{"num_attention_heads": 6, "num_key_value_heads": 2, "head_dim": 96, "norm_place": "pre", "parallel_block": false, "init_std_o": 0.0, "optimizer": "adamw", "lr_head": 0.00506, "decay_fraction": 0.618, "decay_shape": "linear", "final_lr_fraction": 0.1, "batch_tokens": 131072, "dataset": "wikipedia_en"}
MLP neurons of a small language model. Each row is named by its layer, matrix (gate and up: input weights) and neuron, and shows model dimensions 224-319. Each number is 128 + 32 x the weight over its row's rms, rounded and kept within 0 to 255. Numbers have three digits each. A neuron's up and down rows have the sign that makes its largest values positive.
A block is one neuron, or neurons of one layer that tend to fire together. Before each block is what it responds to, as a language model described it from the Wikipedia text at the highest values.

Responds to: Final token of nouns naming a person's role or job after "a", "as" or "the", often agent suffixes: manager, instruct-or, column-ist.
L7.gate225:132115144151123104178080172100136102070101117144120140119099097143117157116110100135152113111136103142106159144115106113063101102159097116124198123126144102116125181120173151106135141153145173177096107146126128150130140108129146167153104116080110090117163154084207129172217166145203149108
L7.up225:048104117125173122173095145096147085107108147112102131138143127150117159134091133178133104081149123101154145137087102199107068177180128151113111111090071138166144171109041166113147092137194130148139123124092143134154049115121055135121168140130094158153117115159121161138110092083126198107
L7.gate797:147127189146146100175154148147123136106108098097123138182100094162151139106145104134139125166109181128160108165078118099105116138162118127180166126148198116125146177095132133137136121168114110165126133084133089144128154160120133192087113116153121092116130128105176089190167122149200077158
L7.up797:110090157195141162140089084138097099159138116158123126096139120134107120122098180141101109092155138146111148156159090103154051121074129127131136094120137151107161156078127120108159134147094136095147112152068093127133065136133119123157069142106151012134095137140116155141169122153138160114

Responds to: Pipe separators and short cells in Wikipedia tables, such as L, Pts, GA, or Ref header columns, blank cells by Total rows, and final stat cells; weaker on mid-word fragments in prose (fort-un-ate, dest-ru-ction).
L5.gate15:117104118146173129079177148131139056146126102128083145109106110155119113155140143102200140114143112157105150089126080080090133145102095128088189138070136184149107163135158161103082125164155162159094144147123096080122080068145141173187175103144100109068145141104098088100130095148135196165
L5.up15:162049103174128119087135129190081133123081095092101163111110099137148135162146138110142147127125162224184122080106079124079148071106105101100181163162085200148120188165137194148105095112113114162169119074107079145162095110089153109163078159129160120131120155104103085106132092120095091126
L5.gate539:110173137099146115139125108146117124089124060177129097169100124111142135138096114164130149088177170153165068127157074150140137138066093094117181151105127096095088137138156186108133085149105151187122137154118156151129100060149102145118095130168104116110115150117110216171172172157124122147
L5.up539:142153110110108104080173164147138150106106157150174144105129157092167089170179154151135093085146133143110111147193129089071188166072131106118161146103081113145131093136124141130148140161140126161178109098084129089170087136105119151135084089094161135082153171112118205176135158113106108120
L5.gate557:158133136177187131106131163124095150153193133127114099132155096106158093131130087169153162196107188134102152134103089140121113062118095126077158082137115133124103194190162165115136098126101094177129106137129079119158092186104076110143103133109133112137173187152110148095183133088097155101
L5.up557:080075131131153135104123106108170104171118086161109165124120102197119189134100124086151179145109135089113098112113070082043178148102111123163140161130130122116132106117148073106140174145157139098159109153038146130104120103193144123155085129104160107124183120149107165156100088127123119132
L5.gate735:186047080137121084106071118060115118187155135162147045104106060123107134135143138161098141107130168115066143113173142138084140073095083099120147131112098096049080111086131141107126166148102145150176077130118020143133115131078100141170106156092157127152104138130176189066158152119109123098
L5.up735:122092148130129137146203090147100142145196145131094164097093127124108080099157120126130079179161177090041146162132127106158173133145062143112080132116098090158086150172130200127189125130115143079139088180149168114110160118124133103117168098163116077164152106133128105115164128139137096129
L5.gate768:130124100134133111118093076145112116137111107175107089116169144140094112137129102150151159144137127209139138071175118139116103118057157105118174132117174142120084167141146138120175154140098171126135059138102149108115128149128136210088164157136114123142118150108149149158165124167145165105
L5.up768:140102071121175110112092086068163128118154181143138094139151127127091118096156134143077072121129124175142115129155108099128199126139124151189129177139138131155080147097116166213160126136108126158115167080179125185088167151102090063110154142143124107117078130123077128120146113174078089123
L5.gate1246:072151185119153120130141121115163131149055129152081130150107131134174130146098140142117132085135128096179144113128165128140127107159116137124136112153152132144098145115138199117192060200122055164116104198126085168163115052123119123111127121155152151115113150131097115133160109113099145081
L5.up1246:115175166076135070095204138081123102087146135168108167140118092107138159109100099138135181056105158138169156127179191142145124163127159136139162182112086082114174084149130088161125121091076189181141176135113156158188126149113094101132080119090042132163078113138197134136086165096128124117
L5.gate1250:117074117087167071082168066125100116144134134111164130082186174106067116122069135156144147162152119136133126073149135147101113112113110159140202173174136117115054142163114124109215166121105154190099130144149169151177128131118139083160129096140150126164116161122137164149063101141138089155
L5.up1250:087151122087122053131183114110186110142161116133060150135137022133120170082122101184139151080091152129050140158087163148180157150150141109112107124130132127077111109111103112110136145144090107181154123122209133138127141119068154134081071119188090122108104113132105086075138110141129173107
L5.gate1302:143094159193097057129079132096125124142115080200094114159170147135109190152123125184127102157088117166159073154211098188116129095124139118144089121123166133099115097128146169059175111168116139161108134170165167144178123131089073119128099085130189137133151139121153207136062139147188121086
L5.up1302:120129111041151104123117125090090094163117061185067110150095138151090171142111094100113158147128125147131166095154139194148174095087152061109047133136142101145117079172140152141131134114130111113100108231102173111091094135128095158151072139088171048120122138156160151148061183150127164085

Responds to: Final hyphen before the ISBN check digit (978-0-393-30766-5); more weakly, clause-ending commas, "and", "as", "behind" and "important" in prose.
L7.gate165:089146126161125123141130085083167086093156123079115146192151127119078078136089119151102101144128128154135153116162096126137117185132088148131076080122126171135114118119158084136179112152139141170059121124159121070136191120148151187139088140082167096106128151136124102080174136102104086132
L7.up165:130114105082149142145123146141172140111180112098102151105157117185154102169134093124135104125064081114166112106133127107140070118119148066024153156131179126166095205132121138130102170068111131167151106149079146090165169129107156101132145179148131079106148128103065168105108155158111125117
L7.gate264:134128173041184140193155083129119125095111209125076171137133125112123198112173095146110168151092165108149173086079118136155109066106090102107134134094099133147087187163151173126163159120124090129061107143136208064083133151124112117137124185143130117152127120131135096118118134175134138088
L7.up264:105086063077118121130158082142096117121131210131132063157117109094107196135089137112143122161143167120146046090139062149121129134137115140135170075119123049153096143210179176150080138126154133108123187101112115148087150104121143142112201160119161130102156140158182164118097144125110082153

Responds to: Near the end of long numbers and codes, such as the hyphen before an ISBN check digit, table cell separators between scores, and final year digits.
L5.gate520:157079125146103139133120074115090153155132135139140097153128130117126069164078070144142121149084157122111147081081088103149191132111118081142075160078209129127116144124134122145143081170146167103130111140110106117111137092124134143089134156096108169140062153136122138163118122121111171137
L5.up520:147127114105179103107127136140062122224133127145093106091147187110087139099121110166136106161117151161092097083129141124092129161122146153081085114072103051124151168106078096138122102145138137090159155103114153143038081155133147129141063110058178133128129135181149106077132131072137086056
L5.gate652:140095090223074095160087119168039201137174159072130125146155132116126063145092128106117083115144079183146186104106116160170101133122148109119164107116116203071158140118099150055161120165125095111112128075151076091132108085057123139180074147180176097102144158090174170115169060104152098134
L5.up652:120113096133121175149109113106158072123090116078142081134129125149161154131166154126107141157043119213109166109179103094190161103113169102159132121123128192103137151136173097108124212086115087112106083149105171175110090121163166165106097089124136097091136152145128126029177172127100196048
L5.gate771:228121116154042148191079126130082112099089088089093129134123134138127127131150130128147120094095182130189098103106144095130082104088112072148189134153134130138132140090161192104072153135102135109161095131087123136110192101124136140090142126123138146088165128107083168139106087169190137078
L5.up771:145165134103098134139095070134148168082119091161103130111153109112157159145140119116210099100145148168104135148098209130083096126137114068140152149072117149178184157113158141119076103075107059103096085129103147162121143170182127093129091086081142135078146119168130129167197092193157120055
L5.gate856:113115110100133101140121075069146081102205185093128161126131106140156102087158092137156147095129123077074114044090139051124123134138081107123192138095110147085144157112182140091119164150103163094118137083085085123134122092134192142144146097120122134120222137141100108157152121159137124117
L5.up856:134132185144207061115145090110131156130148092136140128211121077102100129115137100156115117171152203155098051145074132155172109082153164151146132132179239116101089185110117098140145093151117101113096098114094119137123170103087158084111146129122134099136193132113135119134105143151115125135
L5.gate1060:115061139075116108123172160119113145107145090148148099140136127131151105153149049164164140127144081134219177068062126120138140119134136208148137147136155122059076192070103119084156137128070180170079156077121126148112095096107124157156086136064132168136108135127097087127107094099117107088
L5.up1060:121126114174101131117179140122083112201098104160196130069084113155115086091090131140100166117132138132105123140062074092148124064115137121111116103113129072090085137045120138099153128096106181106159125106153091174131140176085107128085193169139132166132109129084090111144207128118127129151
L5.gate1070:171103094126124150173155082106129138130103131189183113152125128119151141122143085138075117166118151116099133121113123149147029135097143112089111124122132184094121167110160124133114136163137161090108127077095110110155177115140241133128095158152138140073138125104150122096134155167148146166
L5.up1070:173161105124111118166139112073142067135101086110135141143123205115150109140096106167170123139173143154101135137154113084126105092132078101156149107117155131163094110085129112175075138136130136132105148126128157155115117135062116089138091158100131104078140139142144121068145105100152047077
L5.gate1279:133137121064181117103141126152110076114133164129143135184140164161204102109118148189170097090197117108097092092116114107102094137105115097098143148099137110148095115183077154098130156086165102155093142127111139122177093173189164096186042085086106166160133154158137115118130062126163175053
L5.up1279:169108143139110114125113143111176131077172130120150195136127135157106126098138117093124147137161099143095113109135176093112158111198186093148168157173196099100071094139106141109116156156112151211158107128169133211160089129141100128175038120122084134094104120130148106154074176125089149146
L5.gate1495:128104120142072132122122080139130157112048104115143146112127125141069138165133139154134138119110135162116075108104191158102147147111161145138115172120170140093122183139133145109169052179111064119134140124154079124099102120128155205051107176132196108121093145075129104118149122173093134150
L5.up1495:133154119105122149164170095119113137153081176136153155086112113129131142182156101141191117081171122119109156102095171163116158139151179087178183183139176156084146158115108100155164112143198069101120157145084087206112136151122128100093080120213123128068177107080123116125145143085148094147

Responds to: Spaces before number cells late in pipe-delimited football squad statistics rows (like "| 9 | 0"), plus weaker hits on mid-number digits and mid-word pieces (Sh-op-ping, Beij-ing).
L3.gate12:167079106127156110144171147157169141138088178145135150099142155114138159108193151134154179126038143189121130137127118185148127186111157148107165123146162120135137143122059105122116132206124135153089107181144168175159120122129101084102173169172077100107173199111133118124143133112117152101
L3.up12:083103197095096152136120098076159151161083160128169085127201145144112113093127170105056164159132116121081088150120080136098042120106133088127126161126135127161089134125097144129117075103168066208146082086102191126159107062101185188129134144138107174162092111116178157183103115092113161108
L3.gate539:196077185137095179141148140118062146128136128103155153214153143138126133113115137122144168094120124136141117067111063094125113075107109157133108125096114171163137116126171078215211118150126116145133141128085153122125104090069139231096093148117116099091178134089148155136130081123093153109
L3.up539:062099141100145149188156127214080094086032095155093135127161145085086127115094098115168127156155195145181129094131140175087088096159053161107118112190109180064100104161096134110114132125112100137092134106163112140104134177162085126085137156100121093104156128202103102120177115087159170123
L3.gate1094:138117124138113111089140089065118152124117092176158128109123137158130137103158140118149138161069195100089097092103132128111087149122119135075114083125141084175160144118079137127113128134136129136144116137096165114135145156105125120155114093150119152132130141118115092095146105163182118132
L3.up1094:148075132171187103141154206198120159128113109092127129151134174084147108102085123127178156075176122163133123079171102143129147120127110112040119106177127153065123120185094101136196177164109084095034130131115120129105112113104104159148093164148141102140152135113080103053133173093161073094
L3.gate1358:117126146129122075159097170138108118150079132213132066145129151104148155101090120151096179144098150147110125077141136136185107121122092213106140163125113143117190069136058110169135120182108017088075166139110152155089170134166031154131168113149133100140080106161131176121088148142157106086
L3.up1358:142093176128137076122170121110091156141139149108136146163127173081099113149141135120145152148147100193143122066119124139116122098148150145081149166155106100118110154141138131130152127073131156148127073119120153213156109116106111122172120154183104125053083135122128090167113124132107109136

Responds to: Nouns or agent suffixes naming a person's role, mostly in film and sport bios (character, lead role, goaltender, successor, panellist), plus en dashes in score tables.
L5.gate25:166115137167131196140133140141139103123112136107108147193094150095124134146175164102084114136105146096171154145126131176106138137103098090178095110139143157120146132136137094092168175137107105114133114069125128179153123165120127212132135139148125133210148173124142115160160176115135140088
L5.up25:100207117119079089126135146130121148134106166146172102181128100163125087174157189112087110080150119126097093138177112158161128168087110155137139090174096124051113097119115139099136130149106163122167112112159149077093142171132110050130178153134128063174168102124193178146123117146150126147
L5.gate203:110088171104138114079159127127148099175143133175102102109151096183091102133150111215088165107135155111114192086126111094143179116139102137128170149074134179105126149059150126074102044192104091102172147100141105139159181142150109158173147115199158095086135133090177109147132163117056116130
L5.up203:108133083183142133109187157135137101099109104137141132116158170155124110122095075125098121133119129108095127217095079095105112100125180193152133077171133171155177141181134124071177153165078152109183207150074171167126095154138126175128128160130093089099115124108169116050129111090120126158
L5.gate375:137158207098093116174052098122061156112068152110174143151117158106053100122101072184165168109155158138108195136096092111127127152106136128138181078191132164135127169056128190117180130187138152126123105106111115163127111143146115118157188105101165083084124199095110150140142071118113195110
L5.up375:105149157083157050132169135090117117140117078087130153130149136085135068089111158146133155108112152133213124140108151187094132128121147135107138109148153176164170121124106142159202109167144093140100102139116060125096173146137155137121154125171142116055080154126103145061146124129109170121
L5.gate988:198105138109093182121156134136056167112096163136102199145149186153128188140159077158119172119107175161112145117132169215098070128104130124113129089137190157132108157073110128092110159159184144153180148079133107082129124153107140086170133084222084134080201133147147119138140119173138141146
L5.up988:128092179113149059136071101130115148133113107112175164106130089120170148135080127104167114131072204142112096056195094212107159154129098112086121122159082054113107105147130095115106161155168115136121106072105108171215166074141083089102133105142131118091159161132135187128213167132131163137
L5.gate1001:175169193198108165121133124141034099128128133145110109111102115145111142121101126171117132090118123147126229088119153117101148087092143102113174144130110090089158082132153132182122120141086157103164160196116166166106122107109133109132140124102137132116130134087123176116122157190127104149
L5.up1001:149098164170111207098156101192114212105111122098139147162098134142131172074120153103123087150150128093114108070121150104163132095147177099115160072188123155125149155145162114144179088209155095095146114152176160134127115094151120110131158132193111129143116147077122159142130167153133141165
L5.gate1220:126124219083148133135147096147050157173138111131137118160145113199083156095142073136091121103123144148143176082128107096154093154143124155194153187152106112139139132124124115068156067191135143102160147067100108102109062169122131121135091129102131092145171153058163146128174126120070168090
L5.up1220:113073140139155107178022181112088100092081138074165127168108099167090119088106154177170135136141133171165163078130104131140123114121158139181144077110103170109150111088079136208115065175166091142160123150112135175112119084162094134087096091198128095081167124102115167108108075184135141120
L5.gate1341:179167187166154128120106184130135085133087162161159168176047101118131154112155123130125091093139145153118146113159138158141179151158138151112141122145115131058146125101108075086160108175144132146143137108134086125148079080146103169147135138151146103119153130184132111178058143066181155136
L5.up1341:192149126144192156081143176137104091129086145156108174096034120138178159135128132154105107071144126117119158140132195108167165119153165154070147071130114124103147110137133143078154091161122105161087143110143121104146075172146112148154155149098204069093114129133170087155145134098188168166
L5.gate1477:158092108138157126058124120108123087183111120166114140101155117096060144079120086234079105134080129128131160177142105077063074169071090127174163125109119134140090122081136147115198090182095122142152102156099116073175169114090113117105191097112162164128160168125133125084115161192157164141
L5.up1477:161115127167131197138168140130134174115047106180048120164117174101183181144086144143172094126138134175108148147121138150153134144106125156117131026157114156161070146196092065084082108124091089138081155135118157179130076139137155129109166127113115165098138139085012160071097128099130114140

Responds to: The pipe between cells in Wikipedia tables, mostly after a text cell, e.g. sports results, album track listings and chart rows.
L7.gate1097:091096137100195123159077120121120143060145160083080141133125160161117127115198073148099115136156110173160118138131119113074115091093120070135121117149145137089141123145146155097125166091131097114148128171187202130144094124123133103084165086112123146127103133137162143160158111130123068137
L7.up1097:157111114141129153155130103114124133107154149123128108128162243166112130098149095182113111129090097125100102127135125072131109068134122140214121123105141081104129126117105127110084148152073134105163182157183163103116138180118087192133163109147104156158150110187095097100087106150110148103
L7.gate1169:127124145137164119102095156106119171097137098078065140095147131185089150141196108140136140045116140161093099093124129084074118085129140068174123123140123179138083152126132156129164177167118126126099118110145128130083092131129054113109103059120205137173117127110151145086121167158122113074
L7.up1169:124153134106123150098125127102118145157130120158124058102134240153111135141111110140061134141169092155102106209098145149145148057126165115173151135105132099148142164139163184088136150171102150144129128157110205091067035143093142174143163131157082184124152131071094141108131115133113127117

Responds to: Words about releasing, publishing or producing works (released, published, printed, the "of" in "release of"), plus the "00" of clock times like 12:00 in match tables.
L3.gate354:203086067122141077113163109059108110107081181086116144109084130162121123107133106126094175119059146156090147083118095074133102135110121141179094122087117174150117148090093103106133110136084072150115162139082126094109122114165122141078149140147182126120142138112190156089144162131109116132
L3.up354:111157146128125095094061074140184111112167087109145088124157124079108097122131155141123188073133148094150120126124165080146113148184118128166137154134110134118167097145096090120116170091117115099083172179104172159123173114163101100124112140116164120147164104010156101109120117115168089103
L3.gate1085:117116102160146104083098137103101075136126124123167162031111150182103122152156127103113142127126181154126155131125103095102132155148125150130109074082132187104100165111116137160149138141131136221137142144140107104126089080125133117157057092153166115170185177159117139111134110112121117111
L3.up1085:138125104156110120135126077142117116092129115083122120132104139104145166136177172121115131171178144119113061111137071076196146163129209100142152086139115171105084098198148142097145111055053136148073128154119145080088154110164061086065144122135129110179081150124096103090128166096134158116
L3.gate1199:174138130145131140137106108171118078111106147114143125131177096159085102082106154185165141124199132120135102088143144154145134101142120085031096111156116136127100170109105084094101149152186197158142161128146109107144146106168140138129089188083161092167086147126130083148116099119105127097
L3.up1199:090180106088152167037181150151097135147088111106154181133150177149088072139093166168167110175096146135081152151152064127145141198165114149195141098082093137097084160119151071123174088158098108148111131141151118122088143115202054195088172165120093122119128132143115150107115136115130153155
L3.gate1236:162082150153116116128126052132075126152130138071131133130139164149146212097102099146159122125065186143137133139135077130097091173120093127166140139089147171094125168145135185126144118128122176169130065151203150126064136128168056124141083041095132141180134133146133093149170109142111076119
L3.up1236:103060143164118075120076119150130143140088103130161154107145129166125186083087151155162125139151224101115110144101174115128139130175075159146109162078181136148146187163141169111061111122165119170127071125164182154113122160169081141141087078121133147165156123152190109181156166152135137149

Responds to: The minute digits after a colon in clock times, mostly in sports schedule tables, e.g. 20:30, 15:00, 18:00; it also fires weakly on other numbers in table cells and on scattered mid-sentence words.
L5.gate4:141051110129122172095065094109128159147096071134181153128110088104086110137167155150094135090120158180134085107178120058089130083049131152155124129103194097140080104141142124112157141122159168116129072127114159132095127124112099213123146152129163127071164165140080193151129174096071041122
L5.up4:099102092153124136117153149154133124119131095124121093119135068166175118095159090149177132160080146137112084106077143089081106139128077133189093104092082130132103130185144159134087108124117080085133148187162130120109114183145156168147103176142121126112091135159120125173123103171203115121
L5.gate468:136095071104164154151165096092103105065152075102084090144157141106094125097134121128149107148153133143154112111141146140159158071053119140152076124133132108109142106130162177016084096131142167067094106114208114157103091129073120164153121175128158144137182134102120116144139107137125109117
L5.up468:079139118135107131184070146123179100104116138100150058123116203107162162125124134117085104079153133135117067140196121145141143122135182159183103099139155098157120102113096168148221201086125109170137132164159123073126120130082043083125073165141156164092125130110083040143126128096134034106
L5.gate637:108115143181117114139130131081099102104096100123152159111093098165116114115056151098123088091153124122129158118108148071147059080057080160137168093155107154097094151123133184161178197123133116149136132165110168114136085096116135229067125150143132109102173146061104183126117121087108099086
L5.up637:085139119064114108169099153113112072154128129111079084135179155118113149082101101146088145100172136147108154105124183160108123148160172142099069164061166182076159171085156106161117135113144109129060131130103099131090162098142085116185151092137106088113134136106085059187103102137125110099
L5.gate809:097076168144100119179092117114154096135197117117102089095146083128121110137123099163119135136071140169079127169132149096095102147084151055180154167092163138145113167134200162088129126106131149129124122106099098088129134119108194119175044134087124142115232138093081111115119160099119093101
L5.up809:151126174150122131121134154072128129125138112116098101150132175149142121142108120138218115126141123105185133152125213087137076113108084099118121167094126108186166162097123152138105176174105162151180139114116108121108159148151143112124093090128174119130107147160098116135141110214130086174
L5.gate965:163130089119091143061158161172166062131132202108042094146124186163065136157078144144085121099126133178157174126174086160147129129074120186137101107141160156120088149195152116112145120123145107183101112145145138147123112071095084167176134122104137157141110141097179103144182074145163167072
L5.up965:136156128123095128162163122099112138165115095156115130098125126113094127090137087164141064106104127148158101098133082106188127143126148047125164115110195122152164111115108113131118066159153105077069175210100149207140108119155082175150084137083127138146239105087151175174065138173075152186
L5.gate1285:102146119092169078088108165141126065065065151077131107112128116100100148114185119243111113118131145173117109109114116124199134089103144100083122097035161195113187147057130119119150123097161126106137144142181085098078120145118080141133117111131154142118111164142145115094190168111140149120
L5.up1285:115129161141168096112152134119125160149108089090153118200139154132141126165089163124127173133135133134190169205114093073130165244090116111108122082143100078147102114123148171084131116147124159085160108148147121153142075127146082135148128133142084126079096113174090102123132143098139078081
L5.gate1292:127122113171093108119127158099156119146207119048087127113146150164095156186113069139076136142161076133149164128100109181128130120134116131150153145082123126115109154162179151087119134108147205134156171114168173152126182122084113173135065136153112148112181139183121097120165075168149138089
L5.up1292:102160159102157101158154190094091123075108132124147162117129109142118120166126173135104125100064103144142128093129133146138159163103121162101124119099092120139143129150102107090112142157205125117081147129108149148089098051075165110120109179060124111134186130140117111143075147117098083118
L5.gate1400:167135145158137137105139106151118130129197123165102102188119163106137079130095153154076136123197145130076157148107070115150076101140105175161117090124099136141122099159170099104191108121168155124129121098147123185181096095139142148123120103143081141158137141193190100155170100124147152157
L5.up1400:087097129088143181152128141127118116172157119137119104143149156115107125163083145131064142116124089096145147170144151095121128137136127131153084166101158084129098060175138158148144119141144173109111077161124114116138107086129098107161119149119106157138236136126138028108092173164109071169

Responds to: Empty cells in election result tables (Turnout | | ), list-leading dashes, and mid-word pieces such as ach, ant, an in names.
L3.gate592:172166139059171118101091127066161126151168112174102118135153091137210151089117078127118191176098133146075044164146148121087170093130115126134147077136120122136126182120119121146123070113079150155151172102072081118076165175079091148121110065102163075110110151187119170131100103110106106127
L3.up592:082147086111118169130153097132171094110118096098161182111129068154142122157129181138140113163135140160161218100106155113145067150091091137116196109136149123075096144123158154121172145161142119184152149144123168125153147061130098160197128132146147103101129162105125145116171083139132163141
L3.gate611:172052156103134099119045071066135089145119099138168101134135169173098125116099105069104134116095137148114151190137117146098117096094167191125156082168083154124134111118154152110208139189129088138183120139132110124153117121146135096090142130153134164140095158158142110105111130140128105148
L3.up611:162082156170188113156142098052114128166136114131158100125128200121100116140113106064064126125118063115121168063138102174142085058099211174069133055149136120182113086107123168109140122128075107166146128136129120131166111147124116091134117119129180128128130158185120145137080142147140093140
L3.gate648:141093127144068135138128138147141189092099128157132151140119181129095133153139131182089125142116121185079114132118152110105088134152103136079089143122124175156054137162178110054167147129136146204088163122131113128175088055150128222181137066090140101112136166059208152124139107161150091145
L3.up648:129122131096125131084116100137150206117151129158148216125076112117100109134157144152078096159072164123092044151102149110151128167166153116078078111154126119151074124131132123137135106117148074120122105078149100105125162128197151155190124113121135160144159150107142108149148130189194098195
L3.gate1035:107135158137124091087099210124075118119071111095099100131119138160095128172138153115119110170109132109095104124109083160111030171094122141139060124173137089100128078170128147119144155120136106181113155106147076068125132099090133108128141090129111080120168154067146079074121086141135109143
L3.up1035:130093129111151081162204105121109240098114129115155072101126184099172111154099100141056171093105122137147154098135155152138168158153162083102147039079075164196125197069107091087184105109080093185130141154072120097118152204142126143153156103193153085112158127126098148078143177102095105090

Responds to: Suffixes completing activity or role nouns (film-ing, mix-ing, pian-ist, promot-er), plus "by" after Preceded/Succeeded and "Candidate" in election tables.
L3.gate632:140064132174126114107148081143098096143117123181201175126069184100107132092098151146124150096100173148130050125121139124138092131113145152179101112181096199077146196087121167110101077181106116137160118126139129104082130165140080173059118165159169110110123156086130180154123117122113170131
L3.up632:133187135108164146129168158148141127118090088136090140130214129084115190181089155138145176090145040132157168145168138210101113144150120149121203121144116083142157120125130147126135148160077161137132098116093144170161116136132145091140124075170062114158131106114093098084127129161081123152
L3.gate778:126138157155115100138167088155086094108108175134084085151106144097147118143120087158146146082155094151128187128178165117156104144135124116141134148155090149128155126107144121025153126102108126120105188155144154107117125135097107132119147102153121113131143145079091112112142164162139182127
L3.up778:129098158097148093162114159189123078160159122080104165087092150176130054087158183107066105120159144107093094141227123119153129096114112135125167100134098093104155131086076197148154130149099200154129104124106094102058128127120086167142157147141197126095176129124123108068111175119088165082
L3.gate982:124189133133112120109145138152147086177082100138122121196103140086137127085166094147135132046116092192082155099138148134105099106117200169138075134165106151112106082127116165127129102174158112136117148145143099111073096145123149115135177068152165110093134109118170141130227143079127088131
L3.up982:117077212108154095137160110117142153182140115099096125162077137115104146113172137146128079118166100136105199101090133150163169067102155121157153142139129148115188113089162163126082102139177127091110079186149130100145148155121105091138131153171120123078159144134074201133156146101125180141
L3.gate1473:132092144128120098097132095096043112215119115133143161111088102088049121135123089104105163167101134140114170126126151081098102140112097186155093085120145209133109159070099158117153171097098170101129128064076127105072031183124104174107116067097128117138142134115174105079131110103108159104
L3.up1473:123117125117133125138136067180041119147133155091133204159112096124118108110127119150134104126131124179141066122123141148091143096096142116099181127155194167109153173094173125147062087209141128100148086139156117059135110176121126080108172153131119175152154169066119143133117182166086121139

Responds to: Two-digit seconds after the colon in song durations in album track-listing tables (3:15, 4:00, 5:12); weaker, scattered hits on word endings and ordinary prose words.
L7.gate299:178161073091134145064128109067085076105090116134135114128158120151100169155162161070135178110168101194147205106153145132148135133077130136128051123124068183147137106131116140123146124167131172162154121130085117099111116124145122178117186117104167084135120160084127135109152130074098224062
L7.up299:147130107078173128116089154135102125108076155141131101139091101119154103049134091185090123166152139120138169117118134070189140177144102136092079152168170155179204143136089073176084095120159097107117107112144135089109069163154134135153105147123115158113083106133124151103163130194139070100
L7.gate592:095180152186191128087135142118128081068154149094145107053112173185135089112114095177133161079145186160125151129168115140149146112117125150111128173095121123149148134117123215114174159138109136131116099078116153094129111114109111157134139129133114151126205108133137151135086066139155120118
L7.up592:128143137115191176101129124186142119088142137098230068143122159107116083099120161147128153121117176106148132181118143158170170136110157125093117138054155083156132174112123164131125091106116129106186089122117162053181083162133097166099159136161149143135142126144134151119056115163123160161